MLP neurons of a small language model. Each row is named by its layer, matrix (gate and up: input weights; down: output weights) and neuron, and shows model dimensions 80-175. Each number is 500 + 50 x the weight over its row's rms, rounded and kept within 0 to 999. Numbers have three digits each. A neuron's up and down rows have the sign that makes its largest values positive.
Before each neuron's rows, "fires after" lists the tokens most often just before its 100 highest values on Wikipedia text that the model never trained on; "fires on" lists the tokens most often at its 100 highest values on Wikipedia text that the model never trained on. A number after a token or word is its count.

fires after: "." 48, " (" 7, " d" 6, "," 6, ")." 4
fires on: " In" 41, " in" 9, " By" 6, " Ph" 6, "ates" 5
L6.gate589:530495513408602482510534632498467561483462462402518578477515467552529417480456467457440454507543501444567580468495493550462533588527518495462479439529516497482502513479466531494561487499550521598489556450451553502500431537460555401397504476504474459579492458461527432478506520418534626494
L6.up589:428539418471525492460503608495455497492533498545457551478517496488522534527484556439490472463529509496589452525441460494489571506594526536449527478469539524522512526507496528504531558478568472487533565526384542624547551572465561457499524457417579474557433558508526422585501495520586467428
L6.down589:506442425565518482436398542475530558457523465526456533547513540515527518451567520469601471517468524448513471569499504544536486483632522519484478445500491535535546560465576478422478515463538468461498511498507498495495452485564471455533529448527472504528422550474518528539405530536460507484

fires after: "," 33, "." 13, " d" 6, ";" 5
fires on: " with" 27, " they" 8, "6" 6, "5" 5, " le" 5
L9.gate228:530503455455464547499581447426385400547422447486468430508504391487504568498558438521487520573595544557483458549534471481520561558449462471474504542570504572458614539465529528395550465488434539635514546503530529466548514549461496447545563512500465515504525549400576488594493571491527608564
L9.up228:490443506522473543511645436485564534503450575416466489548526529565425496539431481436567561500507560455525472444447449503531494485504512435484480469446481457533522498502491574587489509504552376450526450531457486431582504513486623491477523451437674474553566576558389482489590478507532428505
L9.down228:469502523502583473490436470481445428498510500540454521622496445471466541592491505491447455540475445471478512476526487525585466457569519489498490519544474475498472550506421469561548500500534540446533549526480480513523431458524444492547557494491508539577487462474558499514439486558493537399

fires after: "0" 87, "5" 5
fires on: "0" 98
L5.gate291:490491565396501466575496457575554511547567494509610486441381487533522465468561581378511494445557500463475526469486471550510536497509558380509465476435517518467455445491478480511489439525474528485518491514599455486527535486493569541501531429490529444469573464499439519567472458569495481533
L5.up291:431579541479532495410440552454413506421470487507471442476474489598546519575489499530425570596494455542593452509426566549526509473409545493539529463557469545542578498508502485524481444570409528568523541446477526530437533568460335531508473507410545479509398533540440482444539440509576563561
L5.down291:449498545542463438462513502384534559538461495427426555502509434477534592484472574585496508525534513439478553463561608540503532596562429448500494522490510434505465441411416481512553496570540492521584519503498516469518494471546497466556443478515437533502439513483485480508539545495529434516

fires after: " S" 21, " t" 8, "SA" 8, "C" 7, "ult" 7, "W" 6
fires on: "D" 31, "an" 13, "ult" 9, "ax" 6, " (" 5, "ar" 4
L7.gate107:472532527563543506464472411528482569491455481480511522541433546499395531403569495520463583488558540538491542486572609519431507524431462526533528458490421492420448517493504532547486469529467488499483624553387510473513538487499505440447456434493450454515474548515533394511496495518511494496
L7.up107:423508515397539528480517517499508506492476541483496511384622474550475480560530520528510489531420470542485414500447588554444585492463512506503547520395424558427486439566516502526584440402517483559531502450478482482511442430427476473513483530498455598443520398552495486548460490465474517534
L7.down107:445480485423628532450498546607550425523610545487514500552481513496524511502465533522524441488474528424434496495590508498523418562501528517565463452448400452621425471527498483493409472527490532561552606515417606524532553483526487468476470531450437475514483517530525474564531502479508446404

fires after: " K" 29, " l" 11, " W" 8, "l" 6
fires on: "t" 17, "iqu" 10, "end" 8, "ind" 8, "w" 7, "ash" 6
L7.gate654:449555537542477572393521476471476468501510527527493467522534520515487422528551495506595547486427459476445522521540487537483538532557470539570513512522547510430440510445506520498540549512520407508535520583591547549384463448478464480444518418507484477454541502535518543577639494511487493475
L7.up654:496525486460570510418462496490603459474549547456492440530502487510451532576497516531610456485507335473520596557506510533459624485598438491381541526488505547453554515448439448517469538455457515453571400435548404457552644574528506583435502503497551416556521479445480602503564555374509494405
L7.down654:413522650480399559492450466469405463483513427422519477451556443508514517454576569578584557508536458520515475520466493574429427511557476449491477489423435518484502582526492510475526536456473472519533463534530496488502506491522469512502475537498520494492538511545497522499607528496603462474

fires after: "1" 36, "0" 25, "9" 6, " c" 5
fires on: "1" 22, "9" 16, "6" 10, "8" 10, "7" 5, "0" 4
L12.gate222:482503559573466455517452477547527496505507532463486490513481481545475464478532488521555497488542412513449421557459456498479473449478452534482498504571492575584523465465459486455541475558547432459472495523344570484585422473537501584475401459530549560492456518511458599533477632500408509445
L12.up222:408541454561589488477508484521520569453567446452501433465501478519524497522558512490505549468507575465519550425564488541527477523506451487420449452483406486514507408549509495485473614469439462440480430508521499564467459488511596503450460479584546468545454552520501485498469498434453525506
L12.down222:480501643498597575426618567433495476508415438479491471497399549453402472495549499511494569448565528487637510469524516506462438573449473464450456481448415507491485489489505523477506498498478462506468393444486486419530469427493524448547562499608433523503512595554555502460495580589543559521

fires after: "1" 72, "2" 6, "ic" 5, " An" 5, " N" 4
fires on: "9" 65, "ol" 10, "8" 7, "0" 6, "ch" 5
L5.gate313:508502529523406508520538546446477487503526501494505467519432505564498552507457499478520488455502524478565447543550523525495521480560503532488443579575492446595450542565525511577454599500543411529477464561502458499599553522495575521503509517452494479489426464568505573618494618537438487516
L5.up313:584525490524557558532443567563520493511533458482523509519571414430453498540479466511533454509487466542435462399491488459484494592446462467508421458544478479508508429504588447472442540470503545368482473488425486586469564544421508547468430488417561533479606523562528379468457522481473386507
L5.down313:575500573478503572549572456473599515510504488443571570616540511502418427534573403454557520529416463456500471480539599499527473561446518457410439513502508485459604550431571468558459582461508425479473566474461404589528512516408543491495496472521484502480431484526568475496492452484430455517

fires after: "0" 50, "|" 8, " Goals" 6, " —;" 6, " m" 6, ";" 5
fires on: " |" 50, " —;" 11, " Gold" 7, ";" 7, " med" 6
L11.gate663:509440530367513447456517495489509514502626449626383533429430499561463417540525534448502530505482502531560538451439461549510492583535459486492528489616574541466572515449512470470532481472508473454547514473535415451478585512512496479536471496434539468536477491502442496529416473568360501519
L11.up663:487610504484510488552435534552450578496546548402528425539549456419598579516576539477471424455505545549540440500511537471509437486505552518479450472404536476610421469503515500514403574491573511518413535498441573514468417512518465494519501521442436526442463478567482568463559487493559601562
L11.down663:508517554439462422537444480523513633531463522523566541520548531520404490433500481503431517474578499548471463460487515534573526580532528560444555536507567516433436415508501479450511446551521535454456626554535553513490530539530535526557579461520519456462473461435432452482487489538562416478

fires after: "2" 36, "d" 6, " s" 5, "ic" 5, " tw" 4
fires on: "0" 36, "ut" 14, "own" 8, "ent" 5, "n" 4
L3.gate610:437496543465538471576505434510554566521527437494454438559454503489571516535558540497492457433534520502515463538510353551457505446459619506543506451483442537491446412502489556514511470490421508475625532540457511460501498426544562475529472497531513513556470620505504525544488423506558499516
L3.up610:477510490503602490445447490493439633600474495516505533528488520455489508507525596450536511567465431463627439502548540532413474501532565499491480473517452470522444541547501561479485517487387497478525540498437463480562544540525440431590502446440480452511449479497500541468505444438439468530
L3.down610:397511523483462534558534497533488482490539556504544382489620458632511556518531524512474469437508558501418494533445389483530538488539503528524549461569525572505453516539513499512499499532535472521553557481473540533517401410484539522383526514560629557557488638528403544511595472562562511414

fires after: "9" 80, "ib" 14, " the" 4
fires on: "9" 66, "n" 16, "8" 14, " local" 4
L4.gate151:465586438489532522526505464482491500503525469516491428509464516484494470562585429463474513410500534457537493438579564590459468469469482492481451424550467554551505489513476468480461471489406447462517523515436489472522442530568489466498422484510472526437375521497541478507495427436501527460
L4.up151:513566403509503458488444442494604458506560486472518498530465530548582516441487431421426501541463490402529450432438587486398456518492413511451477470546470563513471485500445521464487565512487462494599465547439462498501458559561525387475424401553465612412379522462464499556522562430525387511
L4.down151:479581424416501450444540459537579434524484513475499537477508446610558529375476478541466509570459478444504443471548573420499414531506448506486439472479480482547485508505464494502580553475583480478556470484424483530428470487449620465452530434493486557460506485504433461504557569537614407516

fires after: " " 88, " (" 4
fires on: "0" 92, " comp" 8
L5.gate283:507563458505533447515534463490512582474467513468539586509552516429381530535546547511515362537469452552442435525560478530523406497478552440556532546561433577465526543467528503504510456546422425501541553531378429511479488428496574584547516506443438599461541512493425578456516493546499574594
L5.up283:503505480426418345425406503443466488436498421545567502538505436481491591489584488539511504391513526498496466417391533577474497490518510449522543549555469510515530517479516472453502485436607459589510506515487545506442525510466456518490444530494438543436459542466474537489532420469504451476
L5.down283:584532542425406405480492544565395489475364520565558548552477537427613549464505483485510490506474502512508529505411530549576426490547496470518376586567419495456434573495433492576493506500537459494493477465503581535491549577519510491482555517502446477536418551526464534509412542494522487471

fires after: " " 63, " (" 10, "0" 7
fires on: "0" 78, "–" 9, " ×" 4
L4.gate308:508553426563411492476536507468512565399522441510597562449554554452538474529455541423509418521552510515490413483540478628496553517533493447482565503590493574446450471487535476527466415578474499544472590481465568476463564518519440582480446529497482512494519524611432613439401457363471559542
L4.up308:456488486460377531441563453462476414446444470441532532479404504470434467516517522567548572564421536555463451612545473514543455492461448516493565572586482487524547536523614603516453492512552581552427618518542515545508450480545465587537404522436428513448517419553426483487522400524500449520
L4.down308:545497461513416490476526506471507499500440501525481595495454538478392468465497540543561560508480514401462434642449446521501515517479465471490537567539479479448464458498538496513522455471470593559501502510559524495554553476585493522495478463517481494430461460451439485470607436663474497539

fires after: "0" 32, "1" 29, "9" 12, "8" 7, "2" 5, "3" 5
fires on: "8" 38, "9" 20, "2" 13, "5" 9, "3" 6
L6.gate2:477511454448486512542530467542405507623426568420491435504453530506506538562434550511441523493533513521465430554489518564421556577529485519593489530503437508558450532492472572479543564453455507512585457495553490493507509473525551465478475480479455506592373470564520500476525496500580564527
L6.up2:527532498463512511461489479497531435447548500428489415478458459460472491483449466361518503547562544506505443504467540418445521531535529512411472450488503538474440578545481500498540467526503487567553479432422358518489471494478471440511419548477523542571467500490496542514482528540546468462
L6.down2:552541541501573468402554475494516530524446488459458499494431511439500580528517436506446439489558468465561416389484499488475396596519501461538491536425548441490537518515531465537499512462485589454506502547427470530465450419503465436492472534521456492530477542498530523575529466538524478485

fires after: "0" 29, "–" 14, "9" 13, "|" 13, " " 6
fires on: "0" 33, " " 15, "8" 10, "9" 9, "2" 7, " m" 6
L17.gate649:424413410369519554434544449458572498440481437449589496527464483523529443516516531398469551477483449512476516461502545518433456480440533439496526438473521546506512469594413476442384420461495483486499544573549443479474420492432457399555503489541498477480477525480424535460515510533519468599
L17.up649:514524484428530443536536506456496529448535558602532569508439532481521588451511539485467469517494520553524528490451503527496553530481549428440479482543465613551453546489528494493419499420414511572472489462528480495543441484392407542555430406591474477486350522488506444488443482549465532524
L17.down649:461408399468378529503520431478482513526475558485492372517437539567531601555454609447517471526462448560453479528609557444622483449547471546514519509540514529538499559481528528408468488500449455496550460423541520380494550462547498528477491552514464446468473511507522511500577530499557462465

fires after: "9" 25, "–" 17, "7" 14, "0" 8, "8" 7, " occ" 5
fires on: "3" 21, "2" 21, "7" 9, "5" 8, " like" 6, "9" 6
L11.gate672:573375490407573634388493534465539449476537524478535413499481522438582539554522570519504526534492471452500524591535510510458528495491451525540537487438536529514489469473515467459484475586509487469500420453464506546495495501422507459516481483607491497499521524493405475481421574406483607421
L11.up672:441518463455442507443497420539466560457497518438511422402444482452521491502486482580418546458477552520530478575448584534405486483466488467405560476587504515530424418504501509521421574468467446548512491461485546506517547502472464463429520523541546484527396461514529552561511516435419453523
L11.down672:458501493406512591478446522496460510464507533467517422533425564479572482424580502502435541420435440507566446572560425563530553514490461469444445610412536461570464444565505567496502349477508484514571534468427555571494441501500493491546510519452482573508492518497447578496502460516548537465

fires after: "1" 48, "9" 12, "iss" 5, "-" 5
fires on: "9" 36, "8" 9, "7" 8, "1" 7, "3" 6, "ol" 5
L12.gate145:441547524448498426543497424518479426474406534515509513515452506538469505570563511452524501527561505530486546521467581493500512457502492484464512541536478486584486531521488436560536523516425471526475417402553576539431507479440535617545542513446499500463510377543481505543496549425413481458
L12.up145:442577531423477458511606460523560507503478538468429442438538522478525480583502561426444379520469416446439494453529464451544567516494550486457431442514559435594482424555537493390473504487471531524506402528496488546522474417487507502513528481481513499573481462544476534456529516587431529535
L12.down145:524482484521558522514402535536545507505425474589481443520483573491514517526495528514472519479598516511498458442498544460513455589415458496542464426518436555438444520383512498526472434487472458466447474431394549425464496497461489515483471492504483503426465586477527515581475494458501419441

fires after: "." 30, " sp" 18, " K" 9, "k" 8, " W" 8, " l" 7
fires on: " He" 34, "ey" 13, "ent" 10, "end" 10, "oan" 5, "ell" 4
L7.gate265:532533551451563437443528489522513595492525525536520505481497505527436471464546478557489502474468407488483440483578479525565547518432526464506539465522372553524502553462480518530417519548577522500611465438487528507447488442508504414497416470328557513487579522507510477459519468441495485495
L7.up265:602460528495520586464473507559488446475519473548525480510504511416441459487418481537525433477467416501482519490568449597456591438623449548401583464449527526474521468521438499483510417468552513477591458504528550500560562434505527491535449548419491451499423551515554543483447438520525456499
L7.down265:455447469518518488473441533482553447558554434485527570471496585605419432470501592477461515486471473528488456550507524600546567479477564566487459481516503431497442527455564478556542471490477551417454543470553521392501435478548581454527492469493540541485546535484435519577552536454511544447